Weights of a small GPT-style language model, trained from scratch on English Wikipedia: LayerNorm before each block.
MLP neurons of a small language model. Each row is named by its layer, matrix (up: input weights) and neuron, and shows model dimensions 0-191. Each number is 500 + 40 x the weight over its row's rms, rounded and kept within 0 to 999. Numbers have three digits each.
A block is one neuron, or neurons of one layer that tend to fire together. After each block is what it responds to, as a language model described it from the Wikipedia text at the highest values.

L8.up60:465474568479540441502505461447546511510553446572433489497537495543546456470472478523488461510461429488484539506571424489529498448501454485503514478552541581471405549564529439542468523526471477536469479518514508492528519471528491457579564524500473454526626486473546496454508517548514515491563491543543520493444468454516434512494623446504488479478468463501524517546510483497488517536525427482511474498507523472514543502515547493490430479469475435490537493564480506478443440523478454549568495520527587497483472579520473466494540545418495570616497506500462480551527515459516552518
L8.up117:462557538473482478455477510462421474562432519471528431479544445498470482467500489480518565550444456435588469501509445535557478459596453467528436461523545444489557517472550450491550515474391461537449486477518543538475536494526476454482516476494473485532481488488460492578506558580527529513497447469458548441528517487539542461474473544467566525544495479493468535511463580501521471446488509522535514532434577468454616520513546449470512446493474478525515527519525514498584505473573449527529562450522509503487479427469519497483472483463513480478538492433486499471522541519544457585
L8.up123:508511479453546506562523483577513533505413482528569526535391507516461470468587591559531558411547477427574480510521507451502442484469513491510485420433497545429465447529520515528553497504499458490530547526465502466506515522527503404491479562579566534435489535461557534435472507480494495510546485463534493577495419508523487457468471486552489433479451520514506487515532513528588454465485501475423480486460496436498463499595519481510506532478539514554477576506494495504474452469493421441539459478479532526467543454520540483468497474461463465525481508521508540515543467548460515525
L8.up127:484610534488517535512600536460427430507479521501548492525487512462533433543526530514546560452492557532410507499498525464484477485502509511504472470530519474472544470561558438475530514441500378592505553543485528427506514465446518504513455474528452483495516547471504521526460489506549558560487505486522536430534530479513515519448537460448453467597516455529457516509441475471457507418474496470502457435487510491461506549475585471481505460454428476502544532535491533464516463512580434475553571489452517487515486505445563505501503484460506589567470496514510474501562500518453555548
L8.up358:485549464552514528458517518555534454466476523490479511448576552485512453529504496495452475515478582508462550417442479515445426497548516560456569466502497420529540485531518484501466525497522506543518483432478511506469502471523472427486539593518507460520557542478468448537433562478537563513508471550453543482492537487523506496534504398546438471488533466554456529530403438441461502393440469495531526441509479477475555541500516465468490522462472488502443537554514495432572475475500560513525521542549472517577516441463406507491452492553496485503499451554464501556471504551458518523
L8.up372:442528466461540501485513482524520463428528466491476508478469464497472523543484493476489557485494448483538495528429511510513491591453458543563502510482494466534528458510503503516513585555513585469460471464428463483488441483453484544551431507471491461484531533418514534478524491495533581540465460501517502490470476528503459467466520514435436514525418493521479561516548533564466459516531470495455404492538523576585454530474516491522478609461483610537514526520437502524464505406473484456543512514458512579535480523480479551522465468508456494493527542576370492565495489530485522455
L8.up386:484460482465472473400507547531472466460488511584543472551523466492488497529519449498566526566492535496470494523514497566549458479475541486589472531464473511504489474529500482515446492504486454386545508459495477439485546491610498508500517461439423510464549503565551493511468533420490547478543496516493504467526462495508479516549501572519506468491424472418434525478497479483550454525483459511511451468507537513546523474450593552527513416518492557512494575440484558476521452512518438460458486477528486495519489516480424481503487447514467566562553476520584521572531413542450452541
L8.up389:481517444551478533473566478472457500504560461508472527545539486472472505489486467496576439557469498479474469482490542413516622525565479505493495500498506512465593543470528416500489469486493458524429466490488535529517529509509486457494479477506511487498510410467530540510465526478504548535484415542419497503493465565508505551469545579487524473499423532461550486529520452497538522481503470529522530489501502505499560560526514539514473476530524468566544445532548521555535531450541509450521447435502487549528443555550531563532409390455537475517500450575462546540449503436484515608
L8.up394:470419487491504596516464523493447477496527516512524525426445510452419530474502522461526557487498489434474504490551453516508504442490491528500483519473520445518591513531581547489471494476467544554470471497508560486458502536492552479472562521509414516452527482395526514535436515580459511568521488575560531517566464528461527488545478495575490474501438491447505478491466437483445566521518473567461501516566571471479539462444524488553470452370528540449534462539468486498534520481460502436456413525482513522506518471468502469517547492519543483482501493486575466552545450485440499504
L8.up408:438459461550431421451535494443533531488468452585510514450551532614471513486519481506551504470506458470498508575544507498555521480462488493594525547563423503533491475534504473571457501470491505461468476444438489509504527553506566432506526600496468498586503538564471472478541464471498529457552450468430497497514416465517454495524477525452526445508478548422517521473505486513503490479523478439399511500453489466542493510545493495522432431490482467493456464494527464475475458545550435476463520510541545523524500522589601472435477499478467478561504523491454493531528511525481467531
L8.up491:465514528483524499471526549511558489498514473467489546532529553485546456455523446461496544450523485476487527582487478535520483483474467495617525514546477489548491442460532452479526505529471490540512487452456503462555495585435588470449536426556485476606525492496538489449468506490556591500467533418507505511475537545510469456465564431581514486492500435523449509572499502449443471469525483487461545483574542416514530524535498549546525519512470475499557466497570444509538498520495524509554467452533587434592506534578504469442528519509435516489501498462501534416525530507479518479
L8.up520:380523480468466499519504603491527489505454397448518527461527493547545584480501530462518530514440575449461490491445538502445525495533448527525510467521462472432530452516495386519467463496486536415469452487495556532495539480482503513471484531486506482509520498538541532493484496537528599506472509478482533533510554523445461503600520453560481466494541491486526544520542465495432471528510541456528467414481576560469507485459546443537495580423416528516548443548497508496505519510535533503447540507492490511512469518528455491510497540480570473479485499428477391534509519430519484526
L8.up531:469451453526536573540413539520527456471501528486408482486493480502504506514542504526505530491487490483505524456476526506482540536556452523545577469482503466477577473457500475518556516401502548463461539479534515495501488511448529472537485497512517481592543542532519429451545507521475560504438530564511503526548532476505531454417552452519527479530524543464537540476465540476389505471468522484446533434495469538573520502486602452446576469441504483512491475571498521500502523467483538474575503454559480396512438516496534551400523511512462534469506420499497443498494537532443510428
L8.up569:476493470538555520532545562465512502542492460503547548518481544464493455467595529510487516563498499560530579478507441479536495505494467509516451490458548521486467467562514460435512493476438473524504569446410542493499515546520463472507469460484480472445511467519506540513494556414484516494511510563517480520491472520474447513483501429500461441572454520404514534486547519543497497508473551411493479512535503491537463463468521466485464486477564453429501551503536498442528521496440532529544596426496490456589383525552502485463524417533512480565551571475547477448437526516538420507
L8.up652:498487540514445439510523538504464481514536524480567473461577472499473558452464471498524491532513524538486545576448497476495522508505421464557532465499535520541546479451467532493492536513519433428541514494439504598483513464431447499464423543523564517484459518496545481511499519524514554449457477484538487542522470495524505597472514504419466446517492441474452448486466450544504465448386559448555439473459527526472564527453592523498487480492515460542514432522519533467555507461516524541575521427467559534498475411554479452468452547480551493522506511465562432483518470461519507539
L8.up754:454551477478518545512478448441424474536490466469462490476475497546508501450473565434480561542516550484511520593452507445554420429443540487508404537468448465465608545508542540472472558493514524550524494483449501445522501524471474525532464475493477466476475458452596540462472472609498487519521440547534515488514504515549497453514540478535400481578515442509477472536520490604529475472515579504483471547486515448512524488452536556537498524578424461442565498510470502540529523488479517498481552502425494522481497536531515541441517483501487481507523474514510478494552506480577488436
Indefinite article "a". The article "a"/"A" mid-sentence after a verb or preposition, as in forged a treaty, for a generation; also word-initial a/A pieces.

L3.up236:441429519477489505438543544498501455458494533530461457453571486504536542558536471575547401499495509501491457439493518509494474481510501586492489506517538562568535516488500518500424492497526432486430479461478497537504548607568499479534510491435494482504496452490566483525487482483475468460524586446477561533505488483463563502471494529502535491509533467407464523521477482469489468540478585525451491478495598455494516471501444488572458526529468544520450430442568508463507450443596499500503575461481528458537535544500512533495458539492502447550480499588526531532556453529462422481
Segment-initial word pieces. First piece of a word opening a new segment, after a line break, bracket, quote or heading, often a lone capital like D(ied), D(iscography), Tesla.

L8.up33:480464442488551443526552445535441394526435490596521486487487509495443424504455468491477490486472544473513476437490473456508521465524527460566524487513518485414473499505592569484469526533529478515461462552461529513545474493546451485461473402537481376448520467466472522479483484504527495578473463523532517491489454545520492447461504499531530481453488497536501444560462535508486501431485524401489454499542468445531547457538473496462540482478521458442520485502537537521527469542552574547460516503469543479505498572486553543477445471576518560474550456509481437500481565547528452435
L8.up56:610530403429492499464552533530556512443455462441556469465532509537563468531506555526579551517508419484495508535525494487490493506451431509534530485469443422508456458462449484601502513445517464490487514451470467527503399452508520519510510581484527511513567514463474548468562413533521499533475460503485509449581573494528529534505540494528538490507429501470409496502501508536445494451508531507432425534453539596470511487527516488541488536554505510453486489495512560562475540530455486538499487461495560518506464500549513509530452496492477507491471465483587458494556496461466457537
L8.up137:493517467402462439539484505558497358547532456483531453524519490388497408560535492465470580416489560482494477509452492429589544457484513445530500520455498484476610481536502568458495509458519440568485478505483455531500455512452454499520507502534514428515553435497471446482474456516478527524502490494525497543492470490531489449473502502465592491547518515480530523514537511520484550458493532513478374495523544449506506485520540462528511525458502491500471501520503483503470531488546450527489569489542549482512501459570470504521451524504522459544539426482542504567514533512478496603
L8.up220:515486563558507483557501543495492465486432506483555504496523487495417542494475523480437543488516544493530516445458539502506513473476510557520462515507488416460500462589566505520573501499497399471438528528395522584473515447523520537523450532481561500456456509508515507445519599547458446526480483508550503466488524507563495486513523394504490489487503524516463534565538525529455573510442548461512529492451489468481563429520568485533473532475561501476537459488443431519434526551483538493459542532479500454504463447506455539481524511552419540484585427546545510486506566474473436495
L8.up327:456521436523571488421522454477485447550480513453474484483518507534559523529476512445513473483463498505496487425455582432473538493482485476531418440444491541477579536509484481555450508457537540492505468475516488461460529434529559510526544433505531550549499529513543498438479442475511513494460552529565531510503487527474560495521515516449538600516502539521497445493494514472496506453572523574568527449494563455456519419551460533472450573537478482483436506514510446512507449517500495506587458498559578491524496493541485545516494487492468536452570420558390540502539447465499478450
L8.up380:525503493465558473489495519435477520519436518451487450502494521452485539506513485435493480594489497465509477446486460496460412487436455549554492522508568496446530531540533555536474550497529485522549501487506563517515500507490578461512471457541436548481551533454508527458512474575412499460516492491514537559542497489473527546543606485499524406499514522578476415527489495495573498446569465533544492520556472436564470463488541477508471460553427529477500460574491513522561574533517509563501501456511450518468501473544573470514457447521494415479549474525518511494585541437450545476
L8.up409:515401497518440538533512481473528465555484463456543508450517449539608462439513459439444478535496558414497477493533496427518501471534566530484415572456443458532438558508487480472526489485558537427496530462479481457471542583504510490528501458485518417568516599454477507541465487527471462448488502487506519543496478506521436524498490426467456503457493478484396475565507428483502434552481549491520510504442477514489478440521474551480491512497456513486484529493496493525588506504435522416518542478526495462479472595447459468437461483509507440482498465492463483562472531511503538509
L8.up414:558463459442518466527522522481468454501487479429447543419452432613423445497566492517501543529569490461557462540525467524482423514463525467486503531545481548499544555577516482490540538491579528529470579545468405539490531574481475518583471436490479512471444459585529480485454493565455528500552525469492485518517494479512592472491505484473517556444436503482478465565507465578509457522551463480564501532495483493541503468512520475539554486517474485543467577498559495506508465536524518507497468501454531494463458479553429542489511530491549528473440461519526477435527500442446473472
L8.up437:497487422509504546511513519472491521624478503528503486452461531582465595507446544475478500441511505558495532479474472517493497456506455453384423539487506470523507442507439505440502511496513412496482433558528482539511577474487536511453468512493457468445531542551466492545509485550558535454440461530496570431525424499530498476526539552486533534510524522534487489503469483476486591470504507472540483558577597559471539493560476581517491506457436469454554542467494534515479513525454534517600534482487521461492510470476564530555465457505557522488555484520522441548535484475501480475
L8.up466:475434431460473471495583537465486485537473408460495548456535504502471535489528455518479574498551490495485485413473479479463546472434518454563521476488485498514565508517494469474520430565494512520496426519479495499520466465430584486517531504556442523511493551495575516458517482569434590576478546440542454522551474527495532460590517475560484538521506523512473478515481512457511464504459516516550588499463512569526511507531489468529522561465460521532463459478491467551461433462482502499497552565546513507485440515434546564492527559490474464415516471477508538579498501412418500534
L8.up476:473546492485482527507478547499479514546474556429425461493539535510488461521463550499427460510525465464402481498445471458485425415522526478526431468573519502501521524443550557472491452530527454572521485581459481453570522552482507518474493485530525454523515446499534506439471436490463566605488479546481498523433509578471493435543463515482524484500444504473506498545461495481508504467456452629466556454513500518589514437557508494523494527467550574525492456535483511591502467487551555564445523481516457489470488525512490516500472483469449493422569505548510495547494480445496496491
L8.up534:514486507562504491473539469532494449483554526481411498484544522458492527460546499484478516520470517506542536473457439421503491480601422433561437530496500572510475507478581506489474472407519472537483531519378558524440526512519515456541551477482569481515575451552515480502520512473507554515483451466495521486479511495454495475480487474451506504514564514560499421499462434500510509431501497500468423501490510570583538452486493515448502610511479507494534505566423435475553462544508518431501553521512524454453463533504487487511490518484545508415604506492534448491544457470476559501
L8.up635:544508428507478440500478493490541437494534554509491493483518427518447549573459476515535448550521513431489542450486535481479484506547538567486525469535595527537532485496465510522544453501531556480504448574457490467469460535507493526436506474486587486419447483486523417436547473533461577482455529516501508540402475532528552514539520480448554549524566555518576514508546562500568489466478496536546480486436473487463606488472429455472516543474538528499474521512580485478490523431507523509451442451537481571506495536493534516476492471447476486526460478485479446449560555468444465534
L8.up647:500462402473486525428496544495540517478534498463542456505534446476512589534523545511451496543512498495515510579488508506514494442444465431475482557501498463535475478576518518488441504476456479467489438576457502495560466471530490419535537459448414538576550569508425568509509502469526525522400488416564475493553469503499476488500568464467553582517509508550511523464590552483451519502459521497469470428528505528505463527495518466505506478458458476519486484541512448549539523511553545445479491506486526531481443489460558501539425468495514478502555425589512533554461554472475537558
L8.up722:494510447544457428552523526499536523509392548562464498448540554494412489511539464530521481493506500453466475562487434458500379499488569482536498528422539521487493537501538529478554502493482493521440486512496479567508506472525493462456529517493527514466463567491501456487506516525505519485442492521468543467421512545495430435469533478449464544522578510538503489611454471480457428484458518457484555514502546464519536481511445487523563458570535540542419551466535481519495486574496479458508501505514496515587503460518463564557543581468483479530597438551552529502554502482491527530
L8.up737:471472492482400430481519500502537529516467489430560574518429467573527525529479536513498525495555434480424510442475517501495550546556518496457510525496512501482490547481469507575552477486475517448446469463470433437481493560498518542459536534476475519528443531539524594517480535525464519432464504468513525422466520543520577486471521487492560458564504523548512511550436487477474545482465554437470484496394526529583512408483488522545491467496453433586506554512532482576507530546537461468514506489503521442534533484559547476469490497521459533482539504515567488456544509599458450512
Split-off initial D. A word's first letter split off as its own token, mostly D or d, as in Dallas, Death and dissertation, occasionally S or L.

L4.up90:559510537507476501458424537613469495465476431576496444530489501520467543487499510503512558455477481480549497516482457495463498418527577496503464528448489468545560555493460491486548482460548472508457437563485519485487574530507465460592431544417528475483465511555493531489557473507521543528510513458416519528514449469436504485518435427532564479459457489503501513511499464484538507471530467505533537455516435580562462462504463496427523491492565478408517501509479544524478458549516499415471500536469446435459511483530491531476458468523460460617477530521538497491580549487547532495
L4.up346:490567537571521539531517485534511515507498486404459465524465467475454433583424524449520547495521565482493513520493547542471455533568554453454439511538598523599510525486461478482488442493554542516466514499519489487608544474481515484495463447460485533486470529504504545514521466466503535487519502421480529519559462461499506525421531510542484495516471470490483487518516449456515549446523533498476472533474454518505524424479471481463540455494469425444550466501492582448524471445558540481474434437460545560554518422426388518447467537510570489472452524502523511462532523532486472537
L4.up357:507476436541421452503530531545469443451519478456602439477516504545490474535506547479489495516499521543478495509448511566494494533546461522454466521487452448511494519487502487421515510506553582451526487584532527504507580471508542516462438524508548476554499486547395467491524530421494498545522496455468488531546510473568540547616504467520538459488481468518468447479485478501527481442571564476476435486433485512527513487476552529486484558480427462440537499518507483474475431489470465483535529485600528508521487547567454502531465488438451552482500433544499520586547489562498575451
L4.up366:606500489431468437573471537504502400506481531492552485537453480479512490491531524510551399460550456517510510487423461477433538438581537514489422520441574508455519470502511489487509549505576455479490537515499443429511509475492476527521471529476496525461484394550517564503466511521488466490541478508465514515464535507437477496485486455591568558494507460478571452486523518593454522402504461533468503525494465531532514479480491507438533490470559508506506422504481534510453461507481504563459514472442565478491452510483484530449419475543496459606484517477552467521531520515493547519
Word-initial D fragments. First subword piece of a multi-token word, mostly D or d, as in Dundee, DJ, DownBeat, dynamic, dove, plus v(ehicle) and ne(ighbourhood).

L3.up405:523494473432468495467506509517484424545555481504570580474566495477484521552518534556554528431533524508465499551467474547597543431458432516528584524430470479377494550502475533541496549497579471500505491477488570538503518450442460463498484514546520487489543463485595494476424515530541535482496468512441532517450480414482509505507568514523550422457489556430464519479508454508519456528536544476493455484488484493465445522528473493506526414516560477519489526475555538528429406499498523470546469453538576508494529455503512542426463514530460451547516513479523479493550482479540504486
Noun-phrase start tokens. Tokens opening a noun phrase or word, chiefly the article a and institution nouns after "the" that precede "of" (Institute, Department, Ministry), plus word-initial fragments (Ky, Min-istry, ph-ase).